python train.py --num_key_value_heads=10 --norm_place="pre" --rope_fraction=1.0 --attn_scale=0.177 --init_std_o=0.00475 --optimizer="muon_variant" --learning_rate=0.00658 --lr_mult_qkv=0.5 --beta1=0.93 --warmup_steps=200
MLP neurons of a small language model. Each row is named by its layer, matrix (gate and up: input weights; down: output weights) and neuron, and shows model dimensions 128-255. Each number is 500 + 50 x the weight over its row's rms, rounded and kept within 0 to 999. Numbers have three digits each. A neuron's up and down rows have the sign that makes its largest values positive.
Before each neuron's rows, "fires in" lists the words (lower case) most often at its 100 highest values on Wikipedia text that the model never trained on.

fires in: "season", "year", "years", "life", "war", "career"
L2.gate140:443567465536544565486529483424511550584498474400549500491441559497589529598502541539495456439499493603498516545503513527499624488441589394464418428482555539498460567465440550511534433459498467541593514527466446453556616522505537528511521516473446549495548512467536483508543565427393483424429534476534545482528459446473502544546462502440531415479497462415483530512482468413547502547542
L2.up140:462414574493483502496560491513582532558467452538479426514473550475525561528471473450534510491465521533561409543474511439475463520486615505474387551557533468493482591453477435425502472530375492616526424436534486469517510570510491458442546507445468465441512538523507498474526496472534534438425432508468519535485565493503548549522399525410519565403463529445560387416590497398470496476511
L2.down140:517586612522491466443488565610532455385472545615574428478572564580434504470441460420536583407446501428531520499500457517483457517575530470460450601599542413598612467505485384496456543497442425546451524493467500446423448515553497448543580420412458413457417464539438534530453511547570471508568393508451473471466518505506522496495435457448517428423512535480544435498545619474448513435283

fires in: "stadium", "cup", "show", "mosque", "games", "of"
L2.gate504:503534493567551459514374515390532387513487519527398472532448544487563412511439529469519487506501545486512474478523460545500516568461491433424472516461514472495535588478532589514513456536455525425440472486549447563465521494483547484465415576485562484525443453575526643485486499483529415547450449506474500483539432530496557500499640458552462553515463577545532402468516500522541515435440
L2.up504:517561621555432518372493501436532447472598534442470486600479590538419500404486504537513468479480467631531431539553484537533464477491543479454498404565564470478496539515505579433497463503545452444388469496532566629498498482497452433463516566556467609418390518491536490424607524543572405528442559520489504549534423550524553559482513501466551575534471552477481510416532502448517565447567
L2.down504:536463654461599500416562469508398505521507519551462443544494482451453448468479417524434592547539494521456513453527482520444435521512478517484567512566534503440467555521438514459448484462542495558463495525454506516632464492524504452533531504540474529485415542506451521477477530484543438551490578501587534558500506487562507525459437497473488422504501395507510409553488579475469582585541

fires in: "as", "be", "due"
L3.gate635:503551542573504451482460437473478483498472440546523525435457525452497506457491580470573423487526398420423478551533505493539490484432520697547479461398483401471533548566527481492457554530534409542460603446550517497476458463577457513608483483466507530493471556504449431525555575559492565437466449572481580562487472456512574422469563489425479497489469455491449524516493474577462398544461
L3.up635:526494666475515452513469440553524499513497469546476534517439480523547518572415440469501435515516511532555529459466464507573431477449565512499503578445422512496524437542574507574423527444499497451388526587388473516542492426582510412496425480520388493443517539538521441536633582551533551470484580555566587518480571589508583460496510578514483518496543470447519546401500497549517458491590
L3.down635:447469537472454468517470468498451461446492534494490510436446520430503558487471547495394532461397541427486546483446616555488502515507533483513465461570531438530520489463463502549529412502473495523550565585602521505481492502469508472496527473482490469489592514449541491583503508494565536558523494465496455438415548500536430554501547516461487520448347509545521506552426527490518528495461

fires in: "being", "be", "like", "li", "bearing"
L2.gate162:448522462515496551507473484563521387516537476474550518611418561472515469507471531495502475415536497566528534465396473463521535529466468560521511480543522484509493581464476549502469515577512486441498577543530585445574459431594593499469440530501405550586483521455565417456550427490451504468519544467429525517510565466519511507515572537477540411453532534626569579447459482606543475548583
L2.up162:470424555639447420414549506485413279558509549512538518549552512583483483499422535456439456542512525411599492554445461474482522502401528539485524522475484477493427638497560449497512444411522498563488541424525533367556477488475517571502443491521477442510533515469548457593449430532484569522556424515582524521476507472503441524457483474565430476455515550517557472468510467534546499519511
L2.down162:538546514415550512459479469525523491453512438465520524497428556474452453414487532505429591512496508536516450509450452533406443571478443489540500509491479472475466516556392532505491574493538611458433564546487563487467509546480499640556607499517482491460488542403586521544515490557577502424478582593510493478536478651520471514650498472496495467446514474487537472476505503475560426538489

fires in: "as", "be", "of", "absolute"
L3.gate498:512484599603489420480525463446594513543484447482566568494502485478495601405517545519486550416506576429592526440477505487523562511506484562413556526518488498432480529508466517465524472522537512551491549444562541459666492615467448451494522554508521573500499434431493538522532391431568582572642553548558531423517558457498504488462514522576575501427568491499419430450511577451511389483493
L3.up498:465537440528452498539551485407421471539432579518561463473517509448532524528511478483636434532515480410524502526541517619549575572514448521438474506491474498494528597529553499536411470466539500404446499438535457426494444533476542510560528404446506503558561447457457494519521545475469508580574412524533494415449506422585547533512514460452413508482494539524408455611583497483596431571517
L3.down498:544499507518438459492526447490506419508537490451570512515520513439473518457574598482451535512462507438510533498608574531533459635523463589549516534537436414568478563532410559560475439491515513488441467499543432457525520534445555464473512510505534575491539447416417539537419556483549437651496522489478471550525556465506580490552493481501447527567540497473452496456500480459547433469532

fires in: "on", "in", "like"
L5.gate264:564449474572544454510446479530574465508412502558415451541624446511516485504530604514487562510364474593577448472476559561597443471534454553522379438456510517510518478537642516653527571471557443506458494583482529500455475452537498528506520490551409456489462453520434478587407542531485494538483556518458514431510482479493552482485485511459509410449526545448417585443438554474543482532525
L5.up264:502396528496485575468539537429576508547470460486484426412597498501489540483503517603515449493445403550501507506501460439519468456575448522495471533560503541424574452541594463559518454509496520596378491494448399480477567496524471508482488613520456512381457447504458537587487563636458551508494563448429512492545470469470534527481630564579465466480503545521526484512570575554518539539536
L5.down264:435470495539517510509451520478485510533435522458506492506523468428532421534490492510486519503490438478522468469415499540478485494478484580532429532514513465530509466531617527515499453477490438584414518531557484558508401450476463532488489460470399425482541510601450468558409547531507472548517468460459504526443374557591533490559505368468495487519463443507476576568443476597464442480560

fires in: "to"
L2.gate560:504497513402406490478507516502431558494542406535513542482493575457492452503550471407486496517540537489520468544592475563529598462486489526516582461421512518539433469438464597666448488516377564541523460516489502511552495434589468505541491494455484504427562554469593468617502490545529521514468439469481488525581449412496529493538444594641422507579590474484435476532508519490419423558523
L2.up560:455508465489426555498486490518504452597515492506483468506434506530502556463625550446563483477559520496507520625625394559492525470524416579484497523532498449456448505524396519595470517516407546616468434501385528546504490531478501483536450566517488507424518533564496394559444455536551592514554544530470469573463475495451498467582536466571444446544491486438389387547456463569390443533549
L2.down560:477498465542469456575558582480458447448446482539468494531439565531439509482402490463484467473422470482493444499537497585535472559530427518488521553477513548485549575466433557502460460502464519437573477520420474382608526497499504453417398491504426601474489485499453479558486510493442477559568497506504449544460486464503452429426467564538436460505526521467467568522523542574435460410509

fires in: "on", "in", "around", "of"
L3.gate265:624521531455531535505528481441552564448462471482498403330484540452473542427558507499494524485571464479493423479441429451504524500515374486532401452568494448409469484389467490509415550523439504425529481510458512466484564470486492458602450522473447485469476494512547442469461415448578568482492536435518493538482533536476507474393585499480554473487432567540563575483506620453422589514452
L3.up265:488493542554423466470483538539467492516498493498488548562471541553511507580461471583481511464471525557390450482473470518489457607485467467431387440472479417444433572440532511543551503550551525540515471485524487521487542522438507559515468472495517498439486504548581443477581572524558527538436599464534560603461542535511420514430552533487574560538491560632531548552606458568475558482526
L3.down265:501472521499510544500506510548562499560471528395572525577557573532458493491532555521482543531475507598584480584513461477426500501513537495490476470508381402494513445444470417530409520522479472571521385457505478570478477498573547578405455521528475434483577565481508483460470497445500438559455416488480473560550464513485501539527445391504491511408556590495506499468494399503527489466474

fires in: "most", "more", "less", "very"
L5.gate253:492540545544495503496503553599582443412478494562529481497464479536530541602510452603441537425456508496450541532473504480527511605519497479539472559547506458506507469403503501561509534504487457426598450476505542522468554483520468506444475502377553507561437362462429481510502557532517481474546540458409483396521566434463547514494469533401517604535484475566547494404571523450518529534519
L5.up253:508556478520420451500557506555545535455481513457464496454541505551602533560563469450573520396490494615484509499505520485516442555540473421514478482513521509514511477449582529550464480492489485471440369481435567499570582528520563530550517495485451574581463496511525516488511461542542438430441527461381441475511528419589500443584489540423543493544449473483495535427552444539597520571461
L5.down253:484482545494486466512502496465527566518441461516486553424562493540570462539564521503524510444502391467406489506601516500450449509524424529645434577561553552499482597466524449417543560413398542437525460518502507441613559522493483462485397497453480462501497396518537473504566541479565516511517614525444482480487519512482490500489542597434493591547403593441515478498501487503529492466431

fires in: "be", "are", "is", "being"
L5.gate138:500413484415541463536491520458503559400525481508502470425472487546620646479521609489512541462491453549476569503554472512503416584521459448465456451547477522513508545436446558598511420440467539471478509498532605545507478528406478524494465522538586479476478504457459442549441471440488511441460509513467525453506472560695531481512516514419546512515570483416517544501513398521536550548579
L5.up138:473448515511503551531520515579432463532566473472553481518514538527487503527519437511558494489534552534534456460530449485542440610598502588414510530577508473550551549422548459497495421514489505593578550458519476506609631557487451470500442481540460547585481577487450460570580421528524552524476465508472529454502610483497560508527515582530370432647535550492507512565528522525468399474561
L5.down138:414512446390454572591459500579491477504585499470551450507484601671440578470497466540505473493497463580423595479458469460478488496482454606440501521483483478522514444383362520536506489527452454537452456441493602510500529519434436573493507502495507482507524507418509496485519425501481518517483561560447497522471586583538468484592509523551486486491527551538537579525483447483498480511477

fires in: "as", "of", "and"
L5.gate202:428515508488475417549410481434514526548449429466513381517503449498478538477523627596413478452437496467421518484471564493520480515533524492471545551384482509518557370614544462491575537515567530449513465509437572501525493490507483469411406476483467511457615520488538471516431484486460556536448501506533450471536501431508352561438417489560516505503443483632570452472559489529453462413521
L5.up202:418540522520572453589439463513443476513485510495539496492545469487427485477563518523511506546502553489515484479493534457391456485483526527493411449476482543506522416501495569481497470433527511573455476450586464544506375501416452518391548452523598506502512487461520540385533461546433575466552617439515449574523553468507421525502536504530537461531530485497481489490580498532571508421522
L5.down202:423621520508536471486541466515491519458433552518471503506424516562457403463530518519545482486516533370433547601495488541516484400601477464483473432513548397502493441531471491623548486528440449511463483445532453473535468436452461530424571523460401459552595446529556439473410530495579502460459479479493514484496503472570566446560383597448434505440513553512501375452476579533528479497494

fires in: "she", "he", "cohen", "watkins", "adams", "rusere"
L5.gate75:477537513514514465533503501500430471492471444560441532565488469412541512495564512532470512511535492466520562456453457495545502444567536575500517551564610540466457551414638571464549507539474430499524580468488541521510585575516429507456543551467357446491450537477595565532543467513486562511491416419619523538532596480514487604458462541473480438549429512509513501485326445538594462504472
L5.up75:543483430429497436465506474580432479456490532563483515517493514499458462318524441468432534599460521518553511462470497456543536495533540446429547575500561503523474465466435570485514468541426516491567548522502510510493501528446537513513485485501476422514457475506512487446539484456440448494513449489551493471463553533523535585454503593523467435524488541583468475474446405462573472443429
L5.down75:576536471478507540466480521478573448483488517591481529524486574452505527523590439464482569553589452535543497528435441514535477468479578457489419483573445543425538484501474488552410480533519575469527510543528490506433522485534458461533460558453626468431546504479454481423515527508465449396486474515524458477472517537489500472492513459563544449530491501557434556389555526511513470477504

fires in: "she", "he", "band", "by", "team", "company"
L3.gate564:538496545498579524510440509567568460450509495596484606506493454447450503457470513532527468603425492474523495461456444562527549459491479567501522514472477556554543527437529530516402491492450521507449504531588535383518479457508440538569525484552459514489460447474519512444534503462434580559494535480540573385555559424517576489534387538570478462424466506425556556532400480589456405505483
L3.up564:533441531575554488577614490517584526486491471467440454459464585515454466503478504528552437510509467593469481416574467431472492480525556503422453496459510391505486568495469587513448525575534508503490480516464561445421486499509563541527464415481376493651468530467585507586439465493502454471527461436504579528478476468445531635461514396543506418595547471457502460538501549519636561534437
L3.down564:585539471557525506508542525467544516457477577519501499594468590513431431435533425573454423420501534474475422486433425458471432514335519510466430553420519532435546526349499554532479469505483506473605508539533465475492501481468525474458495512478459486529540491433575431530436570435400500386635454466564517470536531476455497589447441399474411519440498536564394571631501497482517553517513

fires in: "he", "she", "to"
L2.gate395:528491518444500528398429515483552562477597544546412498532511585565513499407471479474529450462588554438514512490481506454536520479469558462448557432514558506414519482467525420579541483519518488478564510474514542478522518527517450563540520530515486440547545414487572508529491533455503486518473438439460524461557578478539585519498557517551540438511481627469473504508469527407520535561542
L2.up395:463614495431456538542446550493516439509514494415485506478454530465481560491480527556462431489478442535500533511493417570597529420524457516403482522542556460545452569529468525481517515437506509451570469380450553446436504415586536466544537484519482450474548500454545506504524501509576450529441519393518569519427403565532510491511566528440540512444439486463491500467509597615522529570514
L2.down395:474472476481502490487479629481536556538467530424585495559431471383442542503544451514409433443508504532528476409473498551509508461463523481536501567473602527482521525461443491614438484480475588447522520502499425465474484505463550481524524504546480459499529519441517470532532490422521587533553554508532566562416468503593469417445492421505513480524547436524554380440567472568529551452474

fires in: "some", "each", "any", "no", "every"
L5.gate230:455549596536451476583537538522490585528482511481474496568490482523481563530508537495491535554450490543420540499536498502570554487472525530489476495489495433464481507526504488558579405488465546473599523443425518385487471614525413517485532483482503548428523598451449461532534423528421530566375448501408448590447509422516568446491500565475440612446455503388475529492467505533539530481470
L5.up230:453463493486459524516490529500492515575488530523494543548340560508459437590538486578573454431549471596552546554517474503554476527518548393599571457526418421488497501403472542470577604548459475444545469434492441494519534551504565499541489515483561574538500460534473504461435449608451500524491425520507544471550489461560536472646526475534352531548454510458514532427400478485515452521477
L5.down230:527530517426515505495517546526528500532554574514506535544472573412457483497533534567439542456550475474587499534511434450591512559513456598581487474581455508555536535447536504515503537544505551463534500513430526580547514545476427473508479498498512545472552506540487464575519593473477484453507516489441521543413457516521527516551503441500488477420593531532574510502521589649502411515534

fires in: "record", "total", "career", "deal", "records", "generation"
L2.gate313:510452529611368446451427473519468508463443496445555465508540517514488490567487520485637538544530413452549417509485461571525410536457484547487443521456491595490513516392487479539462418462552493561485481533549468506544533518566503633441560489492510441554459491517522480489466550426320455588456473487522490521480471478500540432457533490444481536495475574501511434567563479468528479561559
L2.up313:500547533450443491458412515546405456548517495449447513493471503553526617542554502595446476569539488375591420460535412513481543405444502462504532496495578562513568462464464492506451464499465524560566435627484484522471518626506508450548504572429506498465554486530446566489425497463346456466457478544510417425459451556428547494480456534550522513478489496427522419479474442393484479582519
L2.down313:578516546483432550476556620468515438541479461474524480477483539503458516470455463457494586543480497459513448562506500585504494524442526608528503559481369408532552459599449535499533503509501509506471463539356472567598505518510534467490548534534619518440523527441469533541511557433492404589496511488449600520546523538473545472518479508453504484497467509448450462528513527436530484517543

fires in: "the", "a"
L5.gate635:449523482499475486570461560412475615508507451492463373481486563495543482463475536654536504492571466503467553450492560405457454560470567477455358522406541514571474534448562464464465533546536504398476473476424485569473514503519504475514525516593529541454488444539477607599510483495503560490538485558475524317454579503545571461610501528490444525552441492424447516511490607505446466428519
L5.up635:461494469542559525567503556499504543510434504511554357497460458456517556375554506543508478537471537438475447486583525529499469545487557502612503506523572493525490537469477494479559569572541513457469579513478487513390480456534513540479453587578594414518503487492442592589535557569516588524520488562423579528524459436549486460625478508426514561513502512533487456546546473543478559480528
L5.down635:524415526451431442407532471486527618533498503536458579469456603481537472486488473554482427536490555485531484531519540565462500434619475481542551543482570478453468458576535500508560502503478472508518475497531532607550547481440454525515604476476477434468744502456483505493425580445535407517476556481495507423504477460448474522440492502441476539582369511435531464489484474450559481399407

fires in: "is", "a", "was", "are", "an", "rocket"
L3.gate491:413484490416479498468398516476560420507493431480501451510425479602456495476551469573486526568502511516550495429456609529524465565488505503505402468538492449404523496446535597554459562455458520505489474467577557531452467503486484509410550472569513480550504480506476523499564538543575441454564545487495510429524451494441549575555576528534553517460524448539601437576498580552443536538598
L3.up491:465473438484492514462473502464554502436486538465556406475441444479611528472462550467398405489490551544448567416450543439456455501496476518423525499553473503544509515545448497549438437510480522514476592486452541490404475530534492547510456451471415507477511500605442512479557554587501461462565528540555533537540485462443539486454526466521526551435483574481515502448485511511483545479479
L3.down491:464556532512543557454392477466519454454495459396375488425498477448444502499523545553615490525475409465491506471461456514442510596581457403460544516496536522558500466511535457589517481421507506480492446496464492419539511436499442531480490555532432566504580562479410531553488568473600472512648536539587537481521520529494576514621454497552502551448509461413468440540560595564486529481501

fires in: "can", "to"
L2.gate630:555519620528619473564423452573560517516566528405583434430540496484482406480559474568489547565531515487511479477595488484584434538507443498513473502440486512454495406476495480488508507430497492573403550531542477448547445456574503551476564518555578460433467590549592514531509533473550431581475476569583540542564489528435487531522468559443484487593422473488490555490535462501426543453498
L2.up630:519529517453491475493464416452454469463569499460508497500593498531430451580483501533556559504463431520560457421461517528581501557524447494469385519427467439510502387452543530515549526455533463561492528483571501548501490492473524402433497532517544517515580417562448448403536508522470486499457499491494488492490553504444585549564498483488506504501520524523499568533488470501525645554589
L2.down630:535546491450550552543526436508504463484573492509586500479542552518457551624520562447457580514493410488532456486451527491542452450460552520484574587518562523508547465464497493431511423484455554513498531529438561531486389446506410512592447465572478511516559574458545503447568554387482526518480431483572466527555533548492458577505466618563438538556559422533509485505441495485501470464430

fires in: "one", "each", "per", "every"
L3.gate290:517458561408543623531478472421490522619475561525546531470443457435431435525614523533536526522549506533517495483539536477481539541464473488444536416489456547479556510493490524514588508525458406454478545500610499556571403499534427532542401419522463525459431515540556536533527440391432456517483588461542522602462526484550512431552492480486487432453452514471495537481397482513484570485557
L3.up290:474494506483515569519422423461556461504491491502457433523577490449398483459575441425497441541544545516577498474514495491466539409530560445484510549494482471447518544461447398529448471516504519482535491520543439496544567491435510482547498430469600533465450467542482477543565416438432532497532487464435457469464544511546510432555591508547400535487581517444481515502468505504545513578532
L3.down290:457563580463515470529460506442638525498565566446514495458518496575427497489468487399488519472545495492503539430510508481402464583414540423577525523511422461441535574460436501437512516529592464383520403498484581474481553517625472545554448472451379557445542582516559435614425501445425467478515514507589559432410548435504512534526542514482485490427394519459535617525482455493509513571471

fires in: "as"
L3.gate524:451366540520429531524446471498424624432517520448464564459482504488558465549468544435548467536502497503517482495475507435468480545418430589532421488595551509550469553427477470456558516436518573486558440430542384443524532512433559547516473533480552495582466442392460564460454463510568537553484519556495459438559533399550402561510515560536573511495450595522529494449534508490424381522469
L3.up524:517431564516515541536495579449420517474482393419507453480541532472447531545546582516604471480495509510462433540499433493471524514390453579533486542500498457455475519574452470453560421480532527440549474478508507511586443517507586463454392524572388499492564517465383498467452538478548522535621529514558535511470470563506516556545415503497558463507443431496507519536482451426374436443456
L3.down524:466536588445522534519459511422531463450474431524457574520514496547538403446550517521553512503533508504516486542589548483410565526425471471520548532507446482551470596522445540526457533491549547490472502482513587570604512572505552431496483465530454446526484554489446507483511537550597600525465490482424545397604455448546595422484541550519538454501476594519553431455471502447475427484563

fires in: "year", "votes", "decades", "much", "century", "years"
L3.gate133:542584583507483478517451575469503519526485541491486453440533526641555484551442558492533502500471436483464484566429381510468478504495545507451477482449584529572576511562578518533548587543491485540488563539497487463521574452508599506531441457521473450466505530384497598540459540464513513376498426507426388411503455497524560535532505458546446498504482388515489449541504533454455621478552
L3.up133:529570557483471465510614503526481548545451523431508534470620451563553371575534545526451430427552547362553411571503402467604532447427547521486418510515439465495460541450529419431478586522553436424492527530539429610528447528544585480486520491441520608482502495517481531469501530498561516432404499494532518487444393435585507422538472430463470561432580519485551428575476494487461513480571
L3.down133:495600411535409527516538594431488469411445606468566581528441568483555570415445481410519517475514481487471483529536400504500463489547451529425541417498522435560533459497499478529546525517453549500506614536489531522495565534477518574495612536456514482493561535522437486463522524538458499532583450448461420510505489573552460605464450506446513554539575458477482476452545387419527530467347

fires in: "state", "national", "of", "bacteriologist", "federal"
L5.gate547:557448554513615439447472534454519611501583532435455570407530399499542559511639463509433455389565498544492568490558509550530433489522495418480493501522437547516515443484564506440497480518505434528489457498484512461427572516412478480488463570482576471532542512462462602373463426530465556541563521431422545485424533493610572452500585492362501510526480541406392494453491451566494487563497
L5.up547:487453537534571404531429477456511486520490395428513578523512496484517572509514378535427424464449419473486422469504451475525528517449516447520502503500533559513586514483505516397531501445506461490401576419529466442460512527371546451399575484484480450555494487439480564455409518459420595480466565460460552539459485424573614460488568521487499536506423516457475480555468462509485487559501
L5.down547:478507491447448480511519464510506540598502588561521536503494426432510528470498414497570536507543544459517555519562461526505526511538516517526506490488401502546493459591522532450514436516511587496531412489576506445488593421447515438509501601510511380482508527424466481550411516455476539524557474566493494501505565488612456579396599501477462510568507531440439521472435536492527486603480

fires in: "more", "0", "gold", "less", "platinum", "silver"
L5.gate570:567621475624455417567571514516471498494459468543538616460548458570468483539510470491507471496584631591436553455553442416540484512543508505521489574483524472488597540497579549449559529519535485508530460456566505487395578439497523534478404533536457619447488470553524562501463550517466491587499492479471582522427553477484469543532546447443474502599448509460363556505468501506502497546432
L5.up570:572527502521483431587515497432398489492533459495475602484560440436424499528532497480682557611526708516469593493574521477450493382491472528551448444470469474480485489504513440510402489500538525499471436472550388516493591482448503519539511494476513594499467454588544483493462473422545533569393459524515538514464467516452515526567508602377483538473551478563430571465436501486524565508532
L5.down570:394547468441518480516532471430500485503417523526455530443584417591479493492473517488554534514445400560458561519490546569516591495475502460517531519492441513484578489465469589474546495447522522494440412425501506495526546474533472458496420483445469471483486494478503387517550534419440477546519560492521456512538399544588439444483529508542500437464525462494366509508467532543509436491518

fires in: "of", "described", "due"
L5.gate49:432511572565452475476446525600489537438540590537431497470491482498565555533464530408455517583524468514489542371561600505547546544503548530590542471568484479538511451576560592517409442480490526488573544590472472563471491517544490477572413566405582410507509478494486599465495439499466566595471545446535496483516479521551531493544485571489478500571403524546507379458506511507558467530419
L5.up49:468491566563558543451517412477555521432538519505420393548453539472398520360537467523500468512535541482509464454532488455539516437446507519594534551590552573450607444589502529414437510548479536535606553525463457493522493474495466545497489480560575463560455524508449542524519497500472494585377545452516535386509509580470458549490522547426401539467463509478496489472493518563525487609397
L5.down49:430423414503499496524591465487461454534479459600516495553529503437536415584474479583584477565583526513566382510471510482478542588468508535453452458472495468439470597485413445424493497444475509419461489564456493424432544508426504563469561554535498438443573551501526515504455491443513557495521596585454499505497448489518452522457455459469438469411533471529450461455516497488470437460529

fires in: "who", "they", "a", "you", "t", "it"
L3.gate291:444562483469368435374543457534546430487545469429414501532522509458444514556488474504470548517484440554591461507605453563501380514519512555461513401509401460449462405447562471514588513518442513404510620516550512480584557485573484500442501555503588516575566512501494487641488454468483441524515581497582524579465520424488490515524618508590476484469524519444558529548439369547472507539523
L3.up291:562569575487474479474472393512523443498513486465488517461524551449503461498548483473462523457476462472513462531488497513525448524508508479497589515482508480518412456551550433506573486505465529480533514550487526512521461523457451572447516469545537482511536546412491530552437510409499434584517532471496523450451515548519476567517502422508534486538648532585522560488550421503466422482510
L3.down291:475546472462526472453509497491534601503423572436479547512583481496496522550545504564466490549447562493600474540555509592515556509486503544411495422479420437445495471452441458542487435494539581520522481501518460495618533491476473566542507490415493481440538492519564519463556426495540516536412463485465485547484619397527516425561532510445495464500542477526499484517486440559555575577489

fires in: "following", "after", "to", "as", "of", "from"
L3.gate131:372411390519480438549475555559518460533440451565425461512388498540509527597517472504484401558437526503505541469520452548528528570535503459559439563506501482540425438581474554467466526462468517460496576451424564486504502415533531474488507484585522499558541499542556470522552534408498477529465441447558519488585515581450505451483618502466491407554527559527472513485415464499507502496587
L3.up131:461457567550601427525424527497442568495523525537526555512462511565489568509499545523533444506432479434557464406533582431536489381563393540533493487478514416543446525464476430557432396424502515526512493511417510415541420506510438508491479404532486460544518510517490489425492417502469474480547429539569480459500580435443471577408527590555547518568421646437549457421479496495509513520551
L3.down131:405497515448537515537512555519450457521433480491500511575474545425591487487494471554608454520599449611543567578501519454533528502468519445478403474501479540515505519493579438537487544517469533499522415517523536520525428546497487447449599463463575532503540503505435471526470384461464554498487481492543481431498418510478471514405528477525501488493505508528545433544543486592436477522479

fires in: "was", "as", "is", "being"
L3.gate447:571554438570504526458546453560486440480496535460566515468467509513621488427544493413509417483458542478576526534576457590478451513497584542482478630459607442548447571457472475404483536568518513513463528482587516484396534494411507442478527495492355541532437458535514514540569477546482459489414499592552483440558451483504501538501386538527437453506498514635528578498443516463560545518518
L3.up447:588557484477550470500476500517509481520475439451521511507389376475568468574569553465486517444511453478506524508508546514484522399500567466497526509464584471468523528447492420497514483554474488462498451479592396412464556600395596514497468464432497553512465579519505567478522519478603475511481477494440480479553479407497518537491529458517494546484424501515514480478545527468498506495456
L3.down447:542477485507486458489453491486480491471558409517549493477423486452415471484510482441484487515519491551578615487514442472403530478440486498548543482496456482518478441590374476560419450439550538583504467487480502467460504558508562513487428487452415556513539538563471480476451437460542554646516422481580432444562522499522419412533476525511421568415502493531565512571584521551434377449518

fires in: "been", "be", "were", "being", "bearing"
L3.gate114:489517610458515454493486422570544512496527633512547515488511518557513578510422480479412470474455507493495424486442476542418503447474586525452518546556559408575393531544498422494435429504503460467547462520551541499540575477506518534505534427567441527520515443510442429513532548532542521494452499616503538504516557521631471503492486563555474463563586553445473485469546391521562492434525
L3.up114:590547508493436476490619527564523524544426616512609547495406510483541519546399550535539465489369497498517490452519559478546499526471498490449392498536469365477436504432531513507531356510520599533593511454623443445482488537532497534432465481493516476566473444511464469546476504494548462522411576483475513477533574518514421609592537537552560464475577574437526488401481469521581443526476
L3.down114:501498499412562511549434514523467598554543490454427473465513546531478562430579509529472525543462494479423455511498440556430521581602390565514465479597548433424387549557459432526495461452486608490440383487497559499447461609402541504513523495496499505554427555438501527538520524510457498488497472485544438591515523543428454480537540476580509517450498422429455392514555436534553431457494

fires in: "the", "a", "or", "an", "for", "of"
L5.gate454:419431529432513485585515582587493542508434517430404590489545461494515466494533496371498516529487433493530456466537504516491507444529591472544542505522463523576538476469490537560466475460475524429409538390518491449599421585535489516482528513425568477356519437587555556492451537439466445492544545506471542474560523401622488429519456476436476469552451559474512507469478525404547543577500
L5.up454:470443529455546514448494506502454525453481517388457488492456481515477502483478438525567497375525509507434506515413536471425531464520496453499453455523468561550452426541527447547586553492507408523556544561536547518567480528516458477519462504488508441432564556535460397521472462503601534450506590584498490436481432521498483474490503523586450507566474456590440519396556398570498456531534
L5.down454:579579556484536481481530450531556571473554451405483440404499513546445609468493481590512470568570518518520578499450509494391560501497470455413555503469421482566513481433552460432490463511541536529523546544522494603535572441443453553540541494597413518508625561479488576483465472587450485508442506500517440493455491436457549512525470478612494550422513537437469552513541548469423481536500

fires in: "it", "1970s", "1980s", "1950s", "construction", "1960"
L5.gate186:596521628475488487553546620486564444443363541551427510530471576496521482536516584530474522576469496468582451552440364497524413507451515532453408504477457429439543587522500465409517519430518479523537477543544409488513501474606515517534644486528501487495550504475523495463511505511461492471439538448497500495515454527491502565498532485547524493627499474545552543521533544544400525535452
L5.up186:490425567471513498596509540487478530479480431575555474522566403438504557500430416466590499473432488480546528503424479522553506431424446464559507589547514427430507592517473538548457516447487433536536520491511516459477472513579498478567523526498502511472447518482463356514516458504589542559522540497582505477457479502466561497502479486513613528568557450598443594528527507467590488511549
L5.down186:586531543505537449542557451364515471515434576566453496461430561591464445452537604524449537545489504473519466498472436483497545491508517469470504499485412481460525449540400470496532435464492467531466520498537489546468485414460537530510545466440445452465477498478570564410448421468469460512416455415492529494444535570538479520624446511509428475546451479439581502474497557516468529539447

fires in: "not", "t"
L2.gate119:496460535523514522543599487571435404459621494424440483518444544465461572570534421545557569441531498428449499492496454485516460537474574536553498462404483404552631462552592483542578524464571505540464560515439481488463469523492533517438509465440539513476436433465465429451515361545491549451529592534458471481549520439539567563424624502519482547615598529481543564459526502532471436473542
L2.up119:527575510530475583550553500503485450501592514453444453481493512488571478451541477528505491460476431420430622557487494474427558539507592520477528509471482425583544425543492436611539430589451400483478530509444438476480437488557539531417519493569472448509515550575597452500574411526474537569560532499424473504511562486553572574578557413499475500528564593493527540471517535547520553521501
L2.down119:558515517464457427410491502414504446451546440540461482462600514509540421508496532491422500517490507526521630503520430440452529525596516496439416471523438488527469532535536517458516492590449490444548542419515500456547514360444512522516561445525431447507443610587494501568458511609562547562454495515454572538498542530545514498404493506464507540553500417542507480437533489609591447486531